MLP neurons of a small language model. Each row is named by its layer, matrix (down: output weights) and neuron, and shows model dimensions 224-351. Each number is 200 + 40 x the weight over its row's rms, rounded and kept within 0 to 999. A neuron's up and down rows have the sign that makes its largest values positive.
After each neuron's rows, "fires before" lists the tokens most often just after its 100 highest values on Wikipedia text that the model never trained on. A number after a token or word is its count.

L5.down862,230,220,137,181,186,176,155,181,151,179,131,164,150,152,194,200,179,201,175,173,183,211,211,209,198,199,208,167,171,224,183,193,148,229,116,224,183,188,548,192,213,264,226,216,272,209,186,148,215,169,170,241,285,220,188,183,141,175,204,175,200,188,217,192,215,209,206,241,194,269,179,179,182,205,212,233,263,202,202,241,235,170,222,221,166,271,243,167,184,267,214,162,166,241,250,206,238,177,238,132,209,232,186,167,119,182,182,299,164,205,235,202,231,197,207,122,249,207,209,190,186,238,124,142,119,196,187,183
fires before: "=" 99

L8.down332,187,226,187,228,156,220,219,203,198,227,152,145,226,215,187,198,168,116,158,188,143,217,233,178,165,161,206,199,210,164,182,163,280,179,215,124,180,223,64,196,192,140,186,201,190,199,153,235,250,213,201,198,203,170,170,223,210,191,131,192,182,229,201,103,293,200,195,227,146,212,258,168,237,160,184,239,268,181,224,157,230,160,197,255,243,213,175,217,181,281,188,227,155,224,103,234,207,164,215,201,215,195,184,180,112,194,162,172,160,200,211,228,195,192,82,263,176,170,206,257,127,155,171,260,216,217,189,293
fires before: " |" 73, "." 9, ";" 5

L6.down725,169,159,207,139,251,213,128,208,165,180,163,214,224,198,232,229,189,245,151,227,291,194,228,240,180,201,229,99,242,208,195,176,172,220,229,158,216,256,342,174,198,177,225,123,210,182,171,128,222,238,182,203,227,211,149,274,191,285,193,226,223,239,178,236,231,235,248,195,149,205,136,189,141,182,157,240,213,247,277,212,250,175,205,259,196,251,176,205,186,264,220,213,159,223,217,190,221,176,157,113,232,208,239,238,252,160,173,106,178,189,185,189,166,238,182,213,189,173,194,249,246,197,173,209,250,219,229,174
fires before: "=" 100

L12.down129,202,188,189,186,213,194,255,192,220,228,196,270,285,274,224,207,180,197,182,187,187,222,214,176,190,165,148,147,166,214,243,157,165,198,228,197,156,189,397,151,262,227,212,173,290,238,221,170,189,213,224,270,224,175,269,217,204,249,183,238,260,269,195,200,249,219,219,198,221,279,194,218,219,207,286,198,272,160,179,219,245,191,190,217,198,255,189,248,204,182,170,195,153,259,170,254,202,212,214,198,247,198,91,144,220,190,202,160,187,209,194,176,207,241,228,188,180,176,147,223,252,201,182,162,154,189,166,160
fires before: "," 27, "." 23, " and" 7, "\n\n" 5

L14.down870,278,182,175,222,211,198,212,245,191,220,198,237,169,231,156,278,219,165,241,156,147,168,302,249,211,251,219,187,200,183,208,180,186,187,220,250,182,210,202,233,186,176,239,216,226,187,206,193,232,226,211,211,179,129,182,223,149,208,168,237,213,190,181,227,202,125,240,202,203,196,199,217,216,143,210,231,273,139,224,181,258,224,241,184,138,157,128,245,214,245,258,172,174,212,197,195,332,174,199,181,244,252,155,202,143,301,215,186,227,241,216,199,198,253,232,277,291,155,234,156,190,226,190,194,224,228,175,233
fires before: "'" 36, "-" 21, "–" 10, ":" 9, "," 6, " |" 4

L12.down378,144,245,207,217,172,132,274,153,245,224,154,139,176,155,124,215,215,277,186,196,212,207,221,225,175,187,238,226,254,161,228,189,143,169,174,206,170,259,325,213,221,162,244,140,201,179,197,295,140,244,180,197,184,246,151,213,249,219,184,183,196,179,276,204,296,246,180,233,237,175,287,155,171,263,125,159,179,199,190,226,226,211,188,171,220,276,209,173,175,176,173,210,170,193,224,181,163,242,214,133,196,211,204,192,191,196,223,135,142,174,220,248,179,229,142,210,196,192,169,249,98,214,188,176,198,185,212,262
fires before: "-" 96

L12.down740,197,192,174,218,173,232,204,187,197,231,183,261,287,244,253,159,174,186,248,200,249,275,186,167,160,248,188,129,236,266,125,265,211,199,211,161,203,193,276,266,213,178,196,200,208,166,209,192,172,229,271,210,144,178,195,194,241,230,262,221,207,190,206,200,167,145,141,231,206,276,169,183,215,216,219,151,203,208,173,187,139,180,223,189,169,261,228,265,221,167,192,199,200,218,209,224,208,199,112,209,172,117,198,130,247,144,164,206,152,170,230,200,224,233,228,169,199,191,270,295,189,224,205,140,243,192,291,197
fires before: "." 36, "," 18, " in" 6, " was" 4

L12.down866,203,149,212,205,150,185,203,173,185,186,232,216,313,272,208,243,227,175,243,163,236,174,228,197,95,205,120,140,225,236,207,233,162,234,130,121,154,155,209,185,217,217,233,164,144,209,170,226,266,158,229,142,198,185,219,212,233,161,221,172,148,219,189,176,159,179,161,174,219,207,197,140,148,208,210,199,225,262,169,175,205,124,182,211,186,236,193,246,152,207,213,179,233,223,235,217,212,175,209,202,186,250,123,228,204,139,248,160,148,141,158,203,198,217,228,221,202,223,245,250,169,189,199,216,149,142,147,230
fires before: " of" 41, "," 9, " at" 8, " for" 7, " and" 6, "." 6

L7.down486,217,225,277,217,148,174,179,158,265,190,213,214,221,238,194,188,191,236,185,215,170,214,186,151,231,224,178,211,207,182,205,205,175,213,199,199,159,252,202,177,205,254,223,172,300,221,240,194,177,231,235,213,170,157,151,167,194,236,207,185,235,230,211,193,180,213,189,297,190,116,222,125,181,227,130,166,290,223,164,219,216,187,285,212,209,156,213,156,217,292,124,202,165,147,190,283,258,246,149,209,195,211,275,174,189,198,184,236,217,201,175,177,220,157,197,151,263,228,109,166,202,275,218,151,222,191,187,210
fires before: "\n" 64, "\n\n" 24, "=" 12

L6.down445,264,229,201,165,268,136,167,190,176,173,263,179,177,201,199,194,157,199,169,233,196,233,241,179,229,154,224,137,241,234,193,116,136,213,241,247,219,174,443,199,219,222,238,163,237,287,124,165,177,209,249,220,165,183,141,201,187,203,241,209,233,252,189,160,213,183,160,163,158,217,165,239,155,222,224,238,144,225,140,233,250,185,186,250,193,277,191,231,197,198,132,198,158,194,201,195,282,169,141,171,176,207,218,234,211,191,196,130,198,228,204,199,197,242,147,204,143,213,178,180,204,255,183,215,150,86,154,261
fires before: "=" 100

L9.down90,217,272,220,193,194,255,208,140,195,181,219,165,277,160,188,244,249,198,162,238,229,226,173,173,193,182,188,156,226,191,209,183,238,205,225,250,193,140,47,171,175,231,260,214,174,209,154,160,305,294,198,220,196,218,240,214,183,157,270,156,242,201,207,180,134,214,217,216,104,201,138,187,148,178,286,165,222,169,208,110,210,160,190,186,211,228,198,211,187,266,195,188,234,173,190,246,147,272,244,199,185,198,237,232,133,135,247,163,266,281,201,150,343,244,189,227,202,164,203,104,158,229,234,249,231,158,221,156
fires before: " |" 31, "–" 13, ":" 12, "-" 10, "\n" 6

L5.down668,259,232,193,223,202,138,179,163,178,133,136,157,162,192,259,155,199,212,80,135,160,136,139,264,152,198,234,202,225,176,197,135,147,176,154,222,201,208,499,238,242,225,235,153,227,192,231,217,286,179,193,144,207,143,139,126,190,150,219,166,229,248,166,190,131,173,143,188,172,263,139,207,270,236,189,196,208,246,247,162,223,175,156,198,212,215,210,169,189,196,166,182,225,205,224,165,147,186,181,203,251,203,187,151,134,180,176,246,207,181,149,173,204,140,156,211,176,153,190,179,206,235,162,205,207,191,175,254
fires before: "=" 100

L14.down17,181,164,200,239,186,175,280,153,221,157,264,158,174,239,188,155,189,179,152,172,165,246,121,216,170,243,103,216,215,187,197,201,267,153,119,189,256,264,426,181,187,279,161,212,203,212,241,229,165,205,215,243,197,184,198,212,129,214,169,167,223,242,210,244,52,159,185,199,159,167,225,130,204,256,173,222,156,222,194,214,214,142,227,239,187,181,172,149,164,189,210,158,243,149,226,217,214,158,179,230,224,161,200,194,182,216,191,274,241,156,202,214,166,177,236,199,170,200,214,174,189,143,215,210,233,145,228,210
fires before: "d" 27, "ed" 20, "ing" 19, "ment" 12, "s" 8

L13.down614,206,221,222,232,193,236,185,159,237,126,167,132,238,203,327,195,215,220,206,153,177,239,223,225,196,174,187,214,151,199,156,151,219,225,200,246,167,106,541,181,174,240,186,157,193,185,150,268,175,163,279,128,258,176,228,188,170,228,161,250,155,193,175,140,163,152,207,207,255,174,195,201,303,249,183,181,226,168,162,169,195,217,268,203,171,241,197,165,234,251,232,231,151,156,236,244,153,169,170,175,237,197,195,257,173,190,139,251,181,139,245,173,205,232,221,181,140,257,182,255,228,175,232,142,229,140,210,193
fires before: "," 56, " the" 13, "." 6

L13.down37,223,221,200,165,210,234,152,182,235,282,198,257,283,230,186,202,134,194,145,139,149,215,272,201,212,223,164,154,238,176,187,159,196,214,219,237,230,119,106,188,191,177,177,260,239,175,190,196,251,240,160,235,227,206,233,220,181,211,222,186,146,273,181,130,162,167,218,212,187,224,190,188,211,85,324,208,256,193,231,161,224,207,252,220,194,212,176,104,198,184,216,189,232,198,161,218,245,153,153,290,134,229,143,170,154,237,183,208,91,243,243,193,179,226,199,250,216,152,163,149,171,185,159,217,172,215,164,153
fires before: " |" 100

L4.down279,168,212,191,171,184,161,218,208,163,166,190,178,198,247,199,189,162,238,188,177,223,257,233,178,174,171,222,204,251,251,154,207,261,196,166,190,195,188,483,221,212,232,203,185,160,230,186,198,246,187,221,215,233,259,221,179,175,167,193,145,239,151,166,139,139,133,156,183,166,175,164,160,189,124,191,258,207,251,167,145,252,234,164,190,178,254,176,219,239,239,171,213,174,158,181,293,155,210,214,172,200,181,193,194,192,200,254,171,240,218,218,214,272,158,253,261,164,127,172,135,207,168,193,236,186,220,231,159
fires before: "=" 100

L8.down385,180,187,157,195,193,106,184,250,186,154,233,139,239,307,243,174,216,122,327,242,260,202,203,259,237,221,214,167,218,151,214,181,197,173,221,230,159,173,187,231,186,167,203,149,189,204,179,228,181,164,181,210,205,222,201,135,175,210,184,151,187,163,191,162,154,207,168,213,195,151,259,196,174,201,193,216,230,137,231,247,227,210,238,152,233,159,241,157,211,183,210,187,143,190,111,190,230,209,107,207,221,138,251,208,189,220,281,249,191,171,202,164,176,191,185,175,136,253,170,178,130,196,206,168,172,150,171,190
fires before: " and" 50, " is" 4, " the" 4

L5.down554,140,205,197,149,236,247,165,200,242,180,239,181,202,226,235,232,240,236,215,230,197,138,205,179,232,218,122,164,188,256,238,290,152,186,143,59,166,199,154,228,168,191,161,240,250,138,155,208,180,230,189,204,172,184,164,174,215,206,215,202,273,226,201,203,220,234,286,194,177,196,195,197,254,159,151,158,210,189,246,131,222,184,285,166,275,229,230,205,166,111,171,225,201,205,210,213,229,254,234,228,197,190,265,174,239,175,223,216,238,161,232,163,201,194,170,248,133,182,269,139,201,247,211,201,179,170,113,212
fires before: "\n" 26, " the" 10, " 0" 6, "  " 6, " Q" 6, " —" 6

L5.down413,141,176,164,198,227,233,244,177,121,176,185,161,242,216,229,226,241,187,206,120,174,186,200,258,221,177,132,238,273,224,177,141,174,243,166,269,209,200,292,222,195,211,216,159,156,258,185,204,148,203,196,166,139,234,184,230,164,206,189,224,224,152,178,176,184,200,177,192,243,158,268,184,140,223,192,247,202,214,161,146,223,209,210,174,239,217,234,205,237,222,194,222,246,176,222,268,196,305,118,254,242,115,169,250,190,238,183,186,213,248,196,166,229,205,155,235,179,233,220,109,136,142,232,199,185,232,154,156
fires before: "s" 64, " the" 4

L5.down323,180,222,248,182,299,181,213,216,216,267,162,224,224,183,228,163,157,190,170,225,293,192,245,259,140,208,196,251,150,200,211,214,184,186,283,262,233,217,296,195,205,162,228,223,304,212,195,208,182,246,192,176,166,176,182,229,215,268,244,147,246,230,182,171,236,220,217,215,248,197,280,168,197,213,140,149,211,212,211,247,235,218,248,181,174,169,168,154,139,213,202,211,191,229,263,202,200,268,187,255,234,181,214,186,189,207,209,145,155,197,160,277,280,230,249,236,207,168,166,224,190,237,171,120,236,232,207,237
fires before: "-" 72, " |" 4

L4.down602,201,227,239,173,179,295,206,213,197,175,177,134,289,201,281,232,223,180,196,188,236,219,211,159,266,163,196,194,213,204,200,250,218,173,203,193,169,222,191,156,110,244,152,228,263,214,295,276,84,253,200,205,229,176,178,211,175,159,212,121,263,203,173,209,217,223,212,163,185,169,246,138,187,163,225,240,248,216,234,181,218,226,324,156,292,276,207,212,193,250,262,221,266,131,189,187,205,208,173,188,209,280,303,171,170,154,252,207,221,220,148,260,169,173,152,247,220,176,195,182,149,180,248,159,158,184,245,207
fires before: "\n" 35, " —" 22, "  " 13, " 2" 6

L8.down160,162,174,236,158,268,183,236,127,163,104,207,161,283,212,212,256,222,171,170,125,185,244,233,179,164,208,146,149,279,169,148,134,231,203,265,260,182,229,165,259,263,150,206,220,135,218,194,216,182,162,227,158,185,251,174,269,209,231,168,245,145,198,249,146,125,196,202,183,207,213,222,217,167,188,177,247,267,186,183,198,182,254,136,232,191,146,232,255,163,201,203,191,201,186,265,238,194,196,222,193,191,191,209,151,242,209,193,175,157,197,223,149,212,242,175,133,260,186,213,245,214,151,170,224,155,223,193,187
fires before: "," 56, " in" 8, " the" 5, " of" 4